python train.py --num_hidden_layers=15 --hidden_size=256 --num_attention_heads=4 --num_key_value_heads=2 --head_dim=64 --intermediate_size=1024 --vocab_size=2048 --hidden_act="relu" --norm="layernorm" --norm_place="pre" --norm_eps=1e-06 --positions="learned" --qk_norm=false --attn_scale=0.125 --bias="all" --tie_word_embeddings=true --parallel_block=false --init="normal" --init_std_qkv=0.0225 --init_std_o=0.0041 --init_std_up=0.0225 --init_std_down=0.0041 --optimizer="adamw" --learning_rate=0.00195 --beta1=0.95 --beta2=0.99 --weight_decay=0.06 --lr_head=0.0126 --max_grad_norm=2.0 --warmup_steps=267 --schedule="cos" --final_lr_fraction=0.1 --batch_tokens=65536 --max_seq_len=1024 --doc_mask=true --train_tokens=693700000 --max_steps=10586 --dataset="wikipedia_en"
MLP neurons of a small language model. Each row is named by its layer, matrix (up: input weights; down: output weights) and neuron, and shows model dimensions 144-239. Each number is 200 + 40 x the weight over its row's rms, rounded and kept within 0 to 999.
After each neuron's rows, "fires after" lists the tokens most often just before its 100 highest values on Wikipedia text that the model never trained on.

L6.up806,251,189,243,167,196,212,229,170,146,200,210,172,210,193,123,181,152,222,237,294,218,179,87,132,184,175,222,208,140,183,149,185,288,209,203,257,179,216,158,248,198,214,228,194,165,208,173,292,256,230,149,125,160,208,170,217,253,267,184,145,200,189,182,228,217,208,190,196,204,222,179,236,184,149,156,162,246,176,191,201,223,195,208,223,214,203,189,216,200,227,189,189,206,213,185,135
L6.down806,131,253,152,229,180,196,171,188,234,226,195,246,218,166,186,240,222,238,156,171,163,187,247,167,242,272,178,196,196,194,226,198,177,225,208,251,249,137,225,211,181,196,178,134,179,166,165,196,188,198,180,229,193,195,229,212,189,163,298,241,211,220,146,156,235,168,199,157,242,238,228,159,192,205,216,241,219,233,190,200,172,228,231,151,244,270,198,218,244,211,186,143,233,228,215,225
fires after: " in", " of", " 19", " May", "In"

L10.up219,248,264,246,153,164,145,183,166,244,236,194,197,342,201,178,215,195,180,194,189,159,190,161,189,239,266,185,191,179,205,212,165,253,185,179,238,188,235,251,220,243,204,220,231,210,187,165,175,249,160,183,240,251,191,147,207,205,188,182,217,213,287,187,190,213,220,264,228,228,160,157,142,173,187,120,230,202,182,218,248,200,208,225,217,200,194,169,118,180,258,200,243,145,189,170,148
L10.down219,171,210,203,212,207,216,189,149,316,219,232,246,116,190,148,182,192,148,132,186,184,267,210,219,251,260,242,181,162,221,233,94,159,134,216,193,282,166,239,266,199,194,214,188,164,241,252,189,134,253,146,131,215,178,193,125,234,143,156,223,138,171,208,192,214,265,232,227,262,214,228,172,186,190,176,270,196,226,168,160,216,222,160,230,228,173,256,215,128,182,243,173,266,264,235,251
fires after: " S", "-", " So", " ", " I", " A"

L9.up629,202,222,184,227,226,232,169,174,143,176,127,192,227,217,117,201,196,212,255,196,290,165,125,135,178,201,264,228,214,198,204,154,221,169,215,235,83,192,164,192,271,176,184,225,163,192,182,158,321,252,157,165,154,198,207,207,176,172,187,186,218,207,175,214,210,251,150,101,130,173,210,241,195,127,130,200,226,195,226,189,190,231,205,237,232,220,219,200,201,270,161,213,147,289,156,180
L9.down629,185,214,143,221,241,216,193,155,169,240,231,198,207,176,266,147,193,162,241,188,197,247,241,213,304,224,152,177,182,149,202,191,205,226,155,219,250,194,193,186,125,261,198,199,235,237,217,217,169,199,285,229,204,263,255,115,274,192,225,180,229,156,233,102,245,185,233,265,198,280,150,230,232,176,216,224,211,251,260,203,140,183,94,214,202,189,117,274,233,186,220,162,256,177,162,270
fires after: "\n", " in", "In", " In", " the"

L8.up892,243,180,226,201,190,196,196,210,217,141,201,269,265,204,184,162,100,102,222,181,171,278,191,183,190,228,211,238,205,205,169,137,223,159,252,155,176,202,196,210,235,164,205,260,196,176,136,233,236,191,252,227,167,258,208,213,176,210,231,243,198,228,194,157,206,133,237,267,188,108,213,222,224,209,167,140,233,231,203,193,169,218,269,174,194,174,221,177,227,319,200,319,230,225,166,161
L8.down892,241,195,245,167,223,184,237,185,175,223,168,191,219,182,203,214,175,185,185,233,215,134,266,172,192,215,149,223,156,174,211,215,214,259,187,198,226,188,207,157,218,141,200,181,137,239,212,224,233,248,164,284,202,227,213,239,190,206,197,256,106,136,223,261,247,169,191,202,197,272,148,181,197,275,231,234,255,192,175,199,167,130,161,217,135,218,220,176,202,179,182,201,188,138,180,107
fires after: "|", " ", "\n", " 19", "=="

L5.up818,228,216,192,117,175,212,201,191,198,238,220,237,242,224,141,159,195,124,246,210,175,195,158,194,226,183,220,234,116,155,174,176,226,221,223,153,263,220,173,194,169,244,221,142,147,201,172,226,228,149,252,180,148,218,223,195,238,220,122,231,182,236,186,235,143,231,249,159,173,245,224,296,166,206,242,202,188,151,224,189,156,280,174,210,270,117,257,238,265,204,212,229,213,281,209,217
L5.down818,94,236,166,183,220,199,137,256,232,245,254,265,236,182,194,167,172,176,179,199,194,191,241,216,234,256,263,235,204,194,165,254,166,236,179,170,220,178,172,166,208,164,203,112,229,192,202,223,228,211,280,194,171,183,196,204,264,200,183,204,258,182,141,165,257,180,234,136,143,211,293,144,230,255,258,186,195,96,294,182,195,220,157,170,146,192,193,222,200,221,240,229,175,167,138,250
fires after: " |", " ", ",", "E", "N", "S"

L9.up933,194,287,227,193,172,236,242,170,254,193,215,227,296,194,168,201,216,237,196,182,202,198,140,167,221,220,196,266,214,245,212,164,114,165,213,137,187,259,148,197,274,253,203,243,206,158,191,181,183,103,232,195,139,229,128,191,189,252,170,248,228,241,157,213,234,166,243,216,243,173,152,231,254,185,192,206,147,144,164,198,155,174,216,232,174,158,188,193,252,211,157,197,192,176,229,246
L9.down933,235,203,206,196,228,185,266,251,169,228,179,220,124,237,185,98,224,187,202,254,181,275,212,159,229,195,180,166,208,189,214,225,173,242,268,209,220,247,205,183,194,232,171,238,241,212,263,154,264,207,206,152,226,152,293,273,239,109,225,177,150,201,177,229,169,138,200,208,236,265,174,258,224,128,160,248,201,226,131,165,252,222,220,135,159,177,136,157,176,245,190,133,217,211,100,164
fires after: ".", "ne", "al", " ", "we"

L9.up96,195,177,236,162,158,181,98,162,232,159,208,136,251,226,176,193,226,259,159,209,221,174,230,153,231,207,219,204,234,174,166,177,164,128,232,247,198,190,234,182,216,229,230,215,263,198,179,169,281,222,205,205,212,156,213,221,134,178,149,237,195,282,227,253,203,231,204,184,241,185,224,255,151,233,199,230,219,201,249,243,221,270,169,175,218,214,213,90,171,279,139,206,188,191,195,175
L9.down96,157,210,252,212,171,196,198,175,249,188,180,276,221,134,143,211,141,230,252,234,137,165,205,246,245,266,214,198,177,255,206,210,167,181,205,164,179,181,207,254,200,198,153,202,205,194,203,284,167,198,193,193,226,197,227,161,196,204,238,186,161,154,250,265,228,262,207,173,270,268,246,206,229,159,205,236,233,202,234,169,197,189,168,152,188,233,225,253,247,233,180,141,133,215,229,247
fires after: " S", " ", "-", "s", "ra"

L7.up602,179,194,249,121,153,183,240,157,169,112,178,150,213,206,211,199,253,236,155,238,183,216,137,150,147,213,177,223,151,199,179,209,250,198,196,269,163,230,104,202,151,228,189,200,233,171,121,230,187,116,175,216,196,289,119,233,146,206,91,196,147,170,190,205,233,246,236,190,220,188,207,208,192,101,223,166,178,190,252,166,259,175,194,204,208,195,210,219,178,173,202,182,230,190,133,120
L7.down602,240,198,190,219,223,204,139,169,270,166,226,160,276,221,201,158,209,240,130,218,163,209,175,173,172,292,240,261,197,179,181,232,188,170,160,221,249,130,219,92,240,213,190,135,225,221,275,237,168,129,134,237,201,156,214,200,179,158,283,201,165,175,144,121,286,176,185,234,182,199,229,254,270,214,216,250,214,233,208,242,221,264,181,184,257,233,169,132,336,197,206,229,192,159,231,255
fires after: " in", " su", " early", " 19", " 18"

L5.up290,228,226,296,195,182,201,182,226,232,145,211,110,251,168,178,232,177,184,206,158,219,220,167,219,216,255,193,334,221,206,251,145,178,218,195,184,250,176,139,133,191,196,229,163,179,269,183,181,260,167,217,175,128,191,197,225,174,207,195,244,200,229,202,175,239,223,247,136,149,197,104,180,209,230,209,191,165,157,201,179,105,259,160,212,219,166,205,154,237,183,198,222,212,241,209,237
L5.down290,166,224,98,212,224,198,214,206,218,138,215,117,220,292,200,232,285,238,160,189,154,203,203,133,165,187,237,247,198,145,169,251,268,220,190,206,158,107,176,246,235,136,217,181,254,147,265,202,254,252,217,199,180,213,219,211,264,236,168,163,211,187,203,153,304,175,181,149,189,250,155,142,177,112,174,155,187,138,161,168,143,150,202,126,247,206,233,206,244,221,212,206,159,192,175,268
fires after: " |", " 2", "ian"

L5.up816,241,108,191,215,151,167,169,210,266,133,207,190,277,205,94,190,193,138,184,216,234,224,179,238,206,234,265,224,188,201,173,190,219,236,241,187,158,192,193,239,233,164,238,201,128,226,220,249,217,163,187,188,210,252,204,241,129,124,239,142,190,208,205,269,276,187,224,202,267,176,145,217,174,147,206,202,199,234,236,142,137,191,213,271,223,188,165,235,202,236,176,259,230,283,147,155
L5.down816,221,162,211,209,234,189,193,133,225,231,177,147,152,198,166,145,170,199,170,265,167,146,205,189,240,164,226,257,133,274,221,238,210,212,184,178,194,198,161,213,205,179,187,212,187,162,162,185,181,155,233,251,178,223,123,231,181,181,200,205,139,178,217,179,225,230,166,231,215,225,246,114,253,220,231,132,180,199,121,133,214,203,269,264,170,208,187,245,177,236,128,224,212,180,232,158
fires after: " 19", "-", "|", " No", "–20", " "

L9.up363,178,77,257,166,142,198,236,223,183,174,134,174,266,226,156,119,204,170,222,173,219,222,111,184,204,121,189,196,169,245,179,140,205,260,204,222,287,124,127,286,208,216,232,167,208,199,276,182,220,177,171,198,237,202,143,228,162,119,224,157,196,172,123,138,278,183,210,184,160,203,228,253,189,218,193,225,287,249,213,110,155,165,189,270,132,195,332,222,267,181,210,238,194,189,181,188
L9.down363,241,196,163,186,245,205,191,204,179,217,192,230,205,136,188,178,279,161,189,177,149,167,231,219,278,235,138,197,216,294,165,286,212,159,161,242,196,277,219,163,201,190,188,144,119,123,199,178,194,235,138,167,145,201,117,233,196,204,205,141,277,296,202,198,166,293,142,169,223,249,245,256,240,211,227,178,156,189,190,205,192,288,183,247,156,216,179,215,225,208,188,177,106,289,217,168
fires after: " F", " f", "if", " high", " re", " For"

L9.up541,205,251,249,188,170,211,215,232,220,161,230,209,205,232,259,92,250,180,200,152,209,194,150,192,218,173,156,275,212,228,216,153,253,261,167,243,183,272,158,181,181,253,201,229,218,296,185,195,224,133,217,183,239,248,186,215,157,186,154,209,217,158,146,219,216,167,286,163,271,217,215,252,232,129,137,247,144,154,185,200,207,203,233,180,188,178,238,115,161,209,188,214,257,178,173,143
L9.down541,210,259,188,195,225,209,298,193,199,115,177,245,174,246,196,135,120,209,245,173,281,230,186,159,255,209,217,159,152,170,258,236,142,201,203,231,146,184,256,216,155,166,252,268,184,237,211,122,215,212,254,201,188,177,236,182,237,250,212,133,202,219,222,187,167,210,177,202,202,241,202,238,146,120,209,239,220,261,218,184,152,238,185,204,245,245,186,256,147,205,102,156,200,162,117,203
fires after: " ", ".", " d", " |", " had"

L9.up1005,190,168,204,183,187,214,163,186,215,152,233,148,191,310,250,198,253,252,177,201,165,205,174,124,251,221,151,212,203,185,173,117,189,238,200,224,232,226,203,203,205,241,237,187,183,175,224,172,277,154,303,159,175,207,157,208,124,186,138,237,209,186,126,148,191,180,223,139,162,151,158,305,255,209,205,182,200,273,252,169,228,231,213,211,158,225,184,155,199,247,197,171,212,229,127,163
L9.down1005,210,214,220,176,213,226,229,214,140,260,154,187,286,153,146,190,135,219,231,190,250,176,124,189,166,189,244,236,197,204,230,295,266,147,259,142,206,158,101,214,160,148,194,158,208,282,224,212,138,242,140,179,191,236,168,111,283,210,233,131,128,250,234,280,207,239,183,271,179,225,277,173,171,177,206,190,235,194,204,176,169,139,181,193,195,208,198,223,161,157,274,209,185,221,196,243
fires after: " ", " (", " 1", "-"

L4.up340,209,241,253,136,166,149,134,215,175,162,123,173,273,225,183,198,237,223,225,176,188,205,156,216,198,194,169,298,259,191,219,171,215,258,159,192,244,195,126,190,215,164,229,182,187,233,247,204,199,273,230,136,207,148,211,238,151,170,172,216,233,239,188,225,287,186,288,164,161,181,121,216,197,251,141,172,202,254,214,130,111,256,175,209,218,214,148,185,217,180,196,199,192,231,165,241
L4.down340,162,149,189,225,185,198,154,237,219,237,305,180,155,147,195,193,224,158,205,164,194,202,315,144,169,221,212,247,244,197,292,276,214,295,202,155,163,172,162,226,190,210,195,174,201,280,168,165,163,274,260,190,201,198,174,231,262,204,167,133,249,209,157,193,229,227,204,257,193,190,164,171,196,176,181,216,192,212,148,217,171,166,229,195,212,193,183,142,182,149,244,191,182,205,181,208
fires after: " |", "s", "th"

L6.up977,163,187,183,192,198,192,178,144,172,228,91,208,230,197,188,141,203,144,230,226,232,191,190,137,208,264,235,252,157,233,186,158,246,180,133,223,207,237,134,197,162,219,226,216,200,227,210,117,289,188,211,250,173,161,214,236,189,184,189,178,200,203,189,232,221,178,229,166,185,168,167,226,151,226,205,188,198,206,207,174,181,320,221,186,279,160,182,188,192,160,164,239,174,257,133,178
L6.down977,159,183,161,227,143,200,254,157,89,306,229,183,228,205,204,262,162,181,257,189,85,185,141,127,138,225,183,210,217,182,227,217,251,165,221,189,247,265,255,218,201,254,183,189,230,238,168,210,236,161,227,186,240,207,172,195,268,186,81,180,224,224,134,223,174,190,178,207,221,177,268,283,119,183,182,220,179,156,215,191,226,197,215,241,249,183,201,170,130,270,214,159,133,197,102,146
fires after: " |"

L7.up357,287,205,239,257,164,211,189,228,154,115,162,202,245,166,104,241,175,188,194,243,187,203,120,218,181,182,234,270,208,218,173,279,243,171,313,186,200,226,215,215,188,179,190,168,275,128,136,262,211,129,222,162,159,225,209,221,181,176,190,186,161,256,157,243,130,208,169,217,221,167,162,202,146,231,172,244,254,233,274,200,182,169,246,249,217,224,229,197,274,344,205,227,217,165,226,135
L7.down357,143,194,177,192,168,201,206,168,184,225,188,155,185,172,272,169,197,245,185,160,230,206,268,194,174,252,214,272,181,191,224,158,217,199,198,142,194,183,224,194,175,150,125,183,261,207,186,248,225,169,222,186,233,207,210,226,177,228,173,212,221,177,219,225,225,204,143,256,215,238,210,116,244,228,228,196,188,205,175,151,147,146,146,200,197,274,208,179,136,208,122,233,215,136,165,199
fires after: "-", "P", "|", " P", " July"

L8.up343,205,204,230,154,166,187,169,224,220,112,168,191,266,237,224,154,233,170,223,176,183,267,162,129,211,162,176,256,227,203,210,179,217,148,179,209,247,222,222,231,209,261,242,254,152,194,205,104,276,159,221,225,210,235,190,189,178,198,146,231,162,198,186,259,200,223,239,180,165,156,239,191,176,165,121,210,168,171,226,146,172,253,250,195,243,208,195,135,173,244,221,267,199,210,183,208
L8.down343,196,258,181,275,213,195,215,159,211,186,210,148,224,127,217,282,192,223,224,173,250,158,206,193,144,190,305,184,162,196,188,199,189,220,249,235,216,184,217,131,193,239,213,215,192,244,272,218,230,193,171,197,78,178,227,223,194,226,170,173,199,188,179,166,216,207,171,219,157,246,239,233,197,158,112,219,195,148,231,166,186,169,120,206,193,223,206,258,222,199,147,119,209,310,276,261
fires after: " |", " ", "-", ";"

L6.up753,212,210,189,230,200,186,200,151,97,241,203,242,213,177,134,97,188,173,223,228,267,151,210,168,145,197,205,205,200,272,197,178,252,157,149,173,199,261,173,189,209,247,211,146,240,237,206,115,255,192,181,243,140,174,192,237,131,184,197,178,211,154,228,219,150,181,191,201,184,160,179,249,165,199,212,214,211,140,186,194,231,320,237,215,300,193,199,207,194,157,199,214,133,247,92,164
L6.down753,132,202,144,222,209,195,242,145,128,234,181,86,282,207,287,203,221,234,236,181,104,157,206,140,228,170,217,217,232,191,228,239,201,174,157,230,188,136,234,172,162,256,192,182,213,248,150,237,165,188,236,206,175,198,218,211,298,230,174,152,266,217,259,154,206,237,152,197,200,261,230,211,146,196,236,179,128,179,154,138,182,239,183,204,234,174,210,263,173,240,201,31,131,244,109,115
fires after: " |"

L10.up253,174,197,247,139,187,215,177,245,206,186,166,211,267,151,225,60,211,160,235,151,206,165,103,183,231,158,224,225,193,179,152,183,196,135,211,222,252,204,210,231,213,212,257,217,165,138,215,186,267,137,203,190,307,200,219,225,188,188,180,161,175,190,199,151,240,196,203,238,312,171,181,235,215,247,176,212,233,277,222,185,202,100,240,188,177,154,280,197,226,256,174,233,182,229,186,226
L10.down253,182,214,253,224,142,224,233,181,231,186,187,227,177,186,215,219,246,209,220,171,170,229,183,193,201,207,184,223,156,221,174,174,307,190,209,233,217,241,145,193,199,122,176,263,187,335,171,237,204,202,237,196,157,211,104,168,204,278,134,168,254,219,208,171,195,184,222,252,171,265,219,220,196,166,209,259,246,143,199,193,223,227,252,251,171,201,122,211,158,156,184,194,253,113,116,210
fires after: " ", " F", "w", " f", " 1", " w"

L9.up23,176,128,194,206,162,230,221,196,215,159,168,141,218,199,199,215,219,165,170,257,184,214,133,144,204,198,218,280,185,191,184,134,255,152,226,242,145,268,161,188,184,219,277,156,179,179,213,195,247,210,97,121,152,255,175,192,195,171,141,182,205,216,189,226,171,240,148,170,195,171,122,193,158,164,135,165,98,228,217,202,232,257,246,252,220,194,171,198,279,272,148,219,212,233,203,166
L9.down23,193,244,181,260,233,196,243,164,175,212,243,278,219,177,156,208,140,184,159,205,203,188,219,230,269,101,232,190,129,190,215,221,132,238,171,201,184,185,225,184,155,218,194,136,141,206,187,183,208,188,257,153,221,191,232,191,219,249,230,198,145,172,222,163,256,220,168,161,204,265,239,187,167,208,213,189,253,260,170,223,178,128,223,136,236,204,190,166,242,246,214,150,216,164,141,217
fires after: ".", " in", ",", " In", "In", "s"

L8.up579,186,225,231,202,225,209,194,245,216,150,204,206,215,192,111,223,156,177,205,255,259,253,175,187,157,229,232,178,216,207,195,243,281,187,207,214,228,191,153,199,225,167,199,224,195,112,166,252,175,167,214,205,152,199,168,266,163,142,192,112,213,238,214,293,157,193,225,177,181,222,176,222,263,118,197,196,187,168,238,170,215,194,219,264,240,213,144,187,152,214,228,173,230,228,207,150
L8.down579,186,229,204,271,195,197,140,144,179,235,299,218,194,85,158,199,196,263,181,149,201,150,262,185,166,306,206,261,159,197,208,217,208,267,270,244,204,281,203,176,237,178,205,106,164,219,183,175,158,201,268,179,140,154,284,242,202,205,155,265,203,173,143,158,194,292,188,235,220,164,197,178,204,179,163,200,212,179,203,190,158,105,154,204,222,166,193,241,301,239,208,191,204,206,165,274
fires after: " 19", " in", ",", " (19", " In", "In"

L9.up302,215,170,193,216,212,206,241,192,197,209,210,167,280,149,215,235,210,177,204,219,178,246,210,164,171,206,126,224,240,210,171,128,272,226,215,232,173,247,192,243,216,173,234,277,167,213,216,121,221,158,252,218,230,221,240,219,197,189,142,239,184,247,157,231,235,178,170,195,196,186,143,274,266,168,117,120,240,268,195,220,207,198,188,185,136,187,183,158,228,280,199,201,105,209,174,151
L9.down302,176,206,209,132,165,217,224,163,293,133,190,204,156,200,206,211,158,162,133,145,210,190,235,214,170,198,170,212,163,166,172,182,184,243,200,199,150,168,218,174,232,137,235,159,165,223,219,216,180,198,143,143,216,174,151,139,270,215,170,221,183,205,206,145,283,200,250,183,228,179,225,228,224,205,195,125,220,196,233,142,157,207,190,284,181,199,158,231,226,196,218,177,215,279,159,196
fires after: " ", "\n", "s", " S", " 1", " 0"

L9.up313,158,187,205,130,197,180,172,244,145,219,209,97,303,208,152,164,105,206,164,273,225,242,183,137,178,194,242,214,133,176,219,229,247,177,213,197,160,274,239,165,166,180,207,273,199,177,122,161,261,234,213,195,173,247,138,198,214,242,243,146,102,204,205,233,159,185,201,231,180,169,178,150,231,196,182,135,225,248,218,213,224,203,149,151,236,125,199,176,187,222,175,188,246,237,257,195
L9.down313,166,118,260,236,193,185,183,234,138,222,243,192,136,192,209,160,202,259,157,148,191,167,208,259,181,244,181,172,182,178,217,207,255,189,258,274,254,176,232,155,223,337,190,137,142,170,281,235,105,127,185,195,204,199,265,197,222,189,260,193,216,180,223,216,245,238,208,231,173,261,215,202,183,248,137,219,156,199,213,235,149,219,146,213,259,187,196,202,182,190,145,222,162,235,128,193
fires after: "S", "R", "L", " J", "J", " R"

L5.up520,221,199,256,170,182,225,160,163,213,164,271,154,233,117,196,212,189,132,194,206,176,214,221,150,171,148,148,260,234,211,242,65,225,239,186,202,301,278,172,183,142,249,191,214,122,218,187,101,178,187,256,178,194,199,153,195,205,196,220,244,190,240,161,205,127,223,273,180,230,203,177,168,252,165,153,186,204,213,208,187,120,268,147,190,149,167,199,172,284,251,167,251,183,259,195,211
L5.down520,132,109,210,234,197,194,172,165,267,126,241,133,215,229,266,175,133,193,204,233,164,184,248,182,243,278,189,173,197,220,200,235,218,220,219,157,171,158,198,193,180,173,204,267,148,234,221,169,313,206,160,264,151,206,234,179,276,239,184,216,203,162,176,167,276,184,193,155,183,210,240,216,170,209,190,158,184,135,108,230,183,189,155,242,215,180,240,174,163,131,240,171,137,158,181,233
fires after: " |", " (", " 2", ".", " 1", "'"

L8.up735,194,203,223,186,183,213,204,178,199,196,165,178,260,175,171,201,220,182,230,173,195,264,177,201,136,233,185,158,220,165,179,194,172,134,241,187,166,286,208,143,216,203,206,277,190,187,141,147,217,206,213,203,185,207,218,195,238,237,186,112,203,316,216,236,117,194,201,209,195,144,176,161,147,207,170,189,243,275,181,211,228,129,244,165,245,131,201,216,151,273,151,210,118,242,212,186
L8.down735,214,240,187,209,210,188,157,206,211,314,200,164,158,148,214,270,221,167,187,246,207,195,243,175,235,202,143,198,150,165,186,189,221,256,195,205,202,239,238,182,141,249,246,217,161,144,249,216,195,210,141,183,244,174,149,261,136,207,230,200,263,197,202,161,195,278,186,180,211,246,149,197,209,279,228,150,228,173,314,187,241,201,154,118,163,251,197,177,217,154,162,209,171,237,173,195
fires after: "C", "S", "R", "B", "D", "M"

L9.up347,202,158,224,230,193,221,220,124,191,173,220,125,240,181,197,103,213,209,153,178,183,193,170,217,186,172,220,276,285,181,184,190,148,144,268,192,242,200,270,197,241,299,240,151,217,167,246,185,173,248,93,105,198,212,225,212,156,196,160,227,218,260,255,144,167,181,174,227,169,196,124,269,297,232,256,185,248,300,200,238,117,194,213,208,225,188,264,179,236,201,151,223,274,294,161,196
L9.down347,186,260,263,234,156,198,171,187,180,218,174,189,202,136,239,192,193,249,195,225,195,223,226,224,93,282,211,274,177,206,217,203,225,188,262,220,234,201,116,230,253,187,177,142,197,213,185,191,228,190,193,257,188,238,187,197,167,219,221,198,244,228,220,175,144,182,271,143,275,217,173,196,248,233,153,169,126,182,215,166,248,193,156,238,176,211,173,208,175,221,178,173,231,183,189,187
fires after: " ", " K", "th", "w", "and", " b"

L5.up143,250,273,243,127,157,178,175,145,191,186,197,127,239,219,190,194,219,133,233,218,211,175,141,213,233,196,162,280,213,134,235,144,210,249,180,271,243,230,180,214,130,249,284,251,177,270,187,133,189,249,218,188,200,171,164,228,199,151,144,188,189,242,159,221,273,219,241,201,239,199,125,183,267,164,225,156,221,236,252,151,190,193,157,202,261,155,211,168,216,205,254,258,157,217,203,184
L5.down143,234,165,233,147,180,203,188,235,174,150,313,195,176,162,189,202,180,217,252,222,170,289,241,183,210,177,243,217,275,175,175,214,216,202,214,197,196,183,146,205,231,154,191,249,243,167,240,213,230,270,93,207,162,156,205,218,174,225,175,225,317,272,185,188,255,210,147,258,182,258,168,167,180,248,185,158,176,141,146,261,180,198,220,209,229,175,226,199,130,226,227,195,128,188,149,169
fires after: " |", " 1", " 0"

L9.up885,188,176,199,208,138,186,214,164,210,155,172,184,213,227,187,173,237,170,191,178,288,227,162,150,191,99,241,251,245,260,250,197,197,169,174,174,217,234,152,291,193,259,227,226,278,227,184,190,172,153,200,218,208,177,130,216,200,216,187,173,263,167,195,149,191,186,286,182,196,157,70,239,237,276,134,166,245,245,230,180,179,139,203,222,150,201,226,140,161,174,146,237,192,261,150,258
L9.down885,281,225,158,161,181,211,185,160,188,204,164,239,242,146,169,239,316,195,232,237,187,172,229,201,181,214,235,138,178,163,214,202,264,245,160,226,217,204,176,171,183,170,206,254,184,230,243,141,160,231,259,230,196,190,194,153,109,215,254,189,198,199,242,229,221,187,227,171,172,257,233,165,243,144,197,188,226,181,235,176,171,147,167,223,155,197,199,239,215,195,109,146,202,163,185,233
fires after: " f", " F", "il", "F", "ol"

L5.up659,223,212,207,179,184,166,192,163,154,183,135,179,252,211,209,247,250,144,207,168,143,227,108,190,150,259,150,216,195,171,222,143,207,217,208,214,190,225,169,228,202,162,213,293,198,184,173,179,185,226,266,180,153,174,164,228,247,130,241,192,260,254,172,155,280,222,248,162,219,199,127,236,247,172,182,199,192,231,232,198,183,300,207,169,238,130,155,211,197,201,152,235,94,170,190,185
L5.down659,243,236,196,191,242,197,133,138,202,234,232,197,160,247,249,319,220,177,191,247,170,213,209,220,173,208,167,179,323,127,236,206,239,175,198,191,157,272,183,204,187,124,214,224,184,239,169,124,178,204,166,229,231,200,163,230,271,208,187,182,225,150,129,241,235,214,140,236,153,253,161,239,191,221,159,309,217,225,199,178,226,183,154,163,235,210,199,235,194,214,225,185,127,203,241,190
fires after: " 1", " 0", " 2", " 3", " 4"

L10.up746,213,191,208,167,180,197,148,105,198,148,252,203,247,205,212,168,217,203,167,248,221,209,125,94,207,188,220,174,194,182,194,173,187,138,190,266,172,202,133,179,254,207,249,218,197,154,180,238,232,171,157,216,210,212,144,206,223,225,138,181,185,186,147,157,207,238,173,219,214,177,198,271,229,224,206,161,157,175,243,254,87,214,287,189,218,187,248,233,143,199,197,184,154,246,187,163
L10.down746,293,163,177,232,229,189,220,232,184,149,236,149,235,322,132,206,203,130,179,189,233,225,213,208,207,188,122,188,214,238,245,189,221,213,228,221,185,207,247,266,254,196,236,190,200,230,198,213,262,161,270,235,198,234,251,268,164,92,195,160,181,210,174,87,186,195,174,150,155,112,243,272,218,164,171,225,213,188,175,195,285,189,183,224,161,262,210,249,196,173,222,167,178,231,199,203
fires after: " co", "re", "-", "mb"

L5.up925,265,267,154,109,142,209,243,180,181,113,176,230,237,242,169,184,259,114,208,201,171,175,168,222,240,202,221,172,198,209,215,205,197,193,209,218,229,233,196,192,142,291,253,173,155,226,223,165,210,250,228,207,214,214,220,229,225,198,217,236,209,210,222,205,130,181,241,184,200,140,183,247,252,173,206,183,206,165,157,193,216,311,191,131,337,218,190,168,231,233,163,242,209,220,198,190
L5.down925,237,204,132,251,195,199,129,231,172,214,213,260,173,244,201,230,183,157,212,189,205,244,207,226,229,225,250,255,186,265,164,156,236,192,169,194,185,232,255,195,138,210,220,182,215,216,191,207,259,276,127,189,211,154,209,235,226,200,248,264,291,173,182,208,234,109,180,155,252,180,252,246,196,217,248,185,222,203,194,260,182,250,153,157,209,202,164,170,156,238,213,208,297,202,242,208
fires after: " |", " ", " 0", " 2", ";"

L5.up1009,241,202,191,203,160,193,198,141,187,177,52,174,314,197,211,218,207,150,201,148,174,178,96,176,173,260,167,207,205,218,201,184,215,265,227,216,213,202,228,221,222,188,189,213,176,160,181,215,198,179,203,130,182,154,201,225,163,199,223,172,219,220,214,217,226,221,220,226,248,125,160,215,242,198,172,161,314,211,201,206,182,350,200,206,232,221,140,99,211,205,179,197,161,241,229,209
L5.down1009,165,235,154,192,176,195,215,177,208,267,139,256,191,186,199,197,184,246,223,217,199,196,188,188,239,194,208,204,173,243,168,125,184,234,165,200,161,159,274,205,178,232,172,222,162,227,250,230,238,233,171,167,250,222,143,221,147,239,190,211,276,234,214,261,201,166,136,179,200,300,226,181,206,207,162,190,259,237,258,246,199,246,204,181,141,134,181,240,205,247,237,206,263,204,229,160
fires after: " 0", " 2", " 1", " 4", " 5", " 3"